Weights of a small transformer language model.
Architecture: biases, untied embeddings, attention and MLP in parallel.
MLP neurons of a small language model. Each row is named by its layer, matrix (up: input weights) and neuron, and shows model dimensions 192-255. Each number is 200 + 20 x the weight over its row's rms, rounded and kept within 0 to 999.
Before each neuron's rows, "fires on" lists the tokens most often at its 100 highest values on Wikipedia text that the model never trained on.

fires on: " Bar", " North", " Br", "ara", " Mex", " Los"
L2.up110,206,225,204,219,160,223,208,184,219,207,173,224,192,218,186,187,203,195,172,185,175,228,178,178,222,211,188,194,215,190,211,194,217,197,196,197,180,253,204,190,172,209,178,230,205,164,205,179,194,187,176,215,223,167,240,170,207,217,190,181,209,185,233,218

fires on: "L", "-l", " L", " l", " exper", "J"
L2.up746,226,211,175,182,223,187,185,219,185,183,200,195,179,181,155,166,173,182,221,227,203,220,158,224,198,240,233,180,215,204,206,184,203,232,192,205,216,184,206,204,202,215,228,170,168,159,206,206,199,181,237,181,169,205,173,197,195,242,202,203,197,217,196,166

fires on: " l", "per", " pl", " Pr", " occup"
L2.up575,228,186,206,218,167,223,204,176,198,201,202,200,223,213,194,210,197,225,189,245,174,195,169,187,196,195,201,206,160,194,187,204,182,215,190,211,206,184,209,217,180,206,220,206,190,148,194,176,194,210,201,192,203,187,189,200,185,161,210,198,195,218,216,232

fires on: " during", " —", " On", "On", " Me", " on"
L2.up187,182,220,204,195,210,234,210,215,172,195,193,208,182,207,173,190,212,181,222,239,181,207,188,203,229,246,213,175,210,229,205,157,202,250,207,219,213,190,199,226,196,219,224,181,180,205,213,182,204,238,219,197,176,185,227,184,172,197,209,189,186,177,217,157

fires on: "===", " se", "ation", "is", "9", "d"
L2.up551,192,224,199,248,207,210,226,194,188,205,197,194,178,209,196,210,187,212,232,203,182,205,170,199,201,215,197,201,211,184,161,197,175,191,211,196,202,236,228,201,180,189,214,173,181,257,209,210,213,196,213,220,223,174,185,193,195,236,212,187,236,212,220,180

fires on: " [", " (200", " Res", " such", " United", " Sup"
L2.up672,198,205,233,226,196,176,198,192,184,208,200,170,178,222,184,177,199,180,217,227,212,209,218,208,232,230,204,161,207,191,207,227,172,181,170,206,187,177,208,190,218,183,185,196,181,202,198,211,190,197,215,201,186,186,196,170,210,187,170,172,193,212,210,200

fires on: " one", " No", " no", " This", " same"
L2.up279,214,162,204,243,205,200,192,226,220,189,188,168,169,197,221,221,178,211,193,208,231,208,201,210,203,202,198,202,191,176,227,158,235,199,204,221,160,195,170,226,199,167,184,206,216,197,193,258,230,223,194,184,234,186,193,179,189,204,204,187,199,220,224,179

fires on: "5.", "6.", "3.", "8.", " Tim", " journal"
L2.up129,217,197,185,246,185,179,214,203,195,162,189,208,177,215,188,189,197,161,180,187,224,215,189,194,212,234,191,182,161,171,230,187,229,220,221,166,159,189,203,225,186,168,213,186,180,171,208,203,164,211,211,211,196,215,207,215,168,197,203,183,208,183,208,262

fires on: "ederal", "ration", " national", "ation", "ion", " States"
L2.up290,219,223,196,183,154,227,199,176,210,173,181,181,201,198,154,219,170,222,196,215,173,224,190,206,221,181,206,205,220,206,221,185,191,218,177,186,210,176,222,197,220,190,217,188,222,174,233,204,206,208,208,165,234,221,211,202,200,239,198,220,207,211,199,187

fires on: "as", "Al", "mar", " Saint", "omm", " Fer"
L2.up514,197,177,212,198,214,191,221,189,183,199,213,169,208,167,190,200,198,203,207,215,194,175,171,254,215,198,215,185,221,201,228,194,198,207,162,165,195,205,190,216,235,195,250,218,201,174,239,220,183,204,180,175,197,194,182,195,209,193,190,210,231,173,211,209

fires on: " En", " cap", " ant", " whe", " result"
L2.up119,192,211,188,217,177,201,163,191,199,170,193,194,184,205,197,233,168,213,208,213,237,171,232,190,198,204,187,226,189,223,223,221,185,177,196,168,227,219,197,192,175,189,227,200,229,177,209,201,138,189,178,227,219,192,200,200,177,208,187,215,238,184,207,218

fires on: " cl", " fl", " dec", " th", " end"
L2.up594,214,215,175,194,164,225,153,222,225,218,231,224,208,199,180,205,221,203,167,239,184,215,219,197,196,182,184,186,168,214,213,175,200,228,182,192,217,225,188,229,232,205,184,208,206,183,225,194,185,204,204,243,188,219,181,174,229,225,183,223,215,193,213,182

fires on: " spec", " based", " tr", " ass", " cons"
L2.up226,246,181,221,174,226,207,206,185,204,204,180,173,216,208,184,188,193,179,142,213,180,182,162,175,188,203,248,216,161,205,195,216,184,196,220,210,215,206,167,206,202,201,200,168,200,203,213,207,210,195,182,215,204,212,211,246,175,209,179,189,186,217,210,210

fires on: " 191", " (201", "'s", " her", " (196", " (200"
L2.up395,225,252,177,183,202,206,183,194,210,177,169,155,216,212,191,193,176,209,242,205,212,197,189,176,205,194,181,177,180,198,209,188,189,188,189,196,182,217,206,176,227,192,181,195,213,204,224,205,178,203,204,223,198,185,209,184,157,180,144,190,190,178,226,202

fires on: " 18", " Reg", " civil", " administ", " municip"
L2.up293,181,211,175,200,203,229,192,177,201,206,194,224,202,218,186,206,195,192,219,191,176,230,201,207,159,173,213,207,228,190,217,184,206,199,200,225,198,175,162,193,216,198,188,211,217,239,226,196,198,177,180,219,223,228,242,173,158,203,166,182,205,194,189,184

fires on: " he", " g", " allow", "forman", " decision"
L2.up384,212,184,199,206,183,195,188,197,182,178,222,210,193,189,191,236,202,244,203,204,230,231,194,196,183,193,197,228,196,200,182,187,201,220,213,194,220,205,138,225,186,195,226,188,192,191,201,224,196,193,198,187,185,178,183,172,177,213,222,159,184,201,211,196

fires on: " al", " ass", "6"
L2.up383,222,197,214,191,210,204,174,189,195,214,201,185,205,183,189,224,188,185,183,208,160,201,167,176,210,199,214,196,183,192,195,187,193,183,231,201,190,180,248,171,212,181,195,204,195,193,186,207,203,161,227,248,149,160,217,183,166,224,193,240,187,207,181,189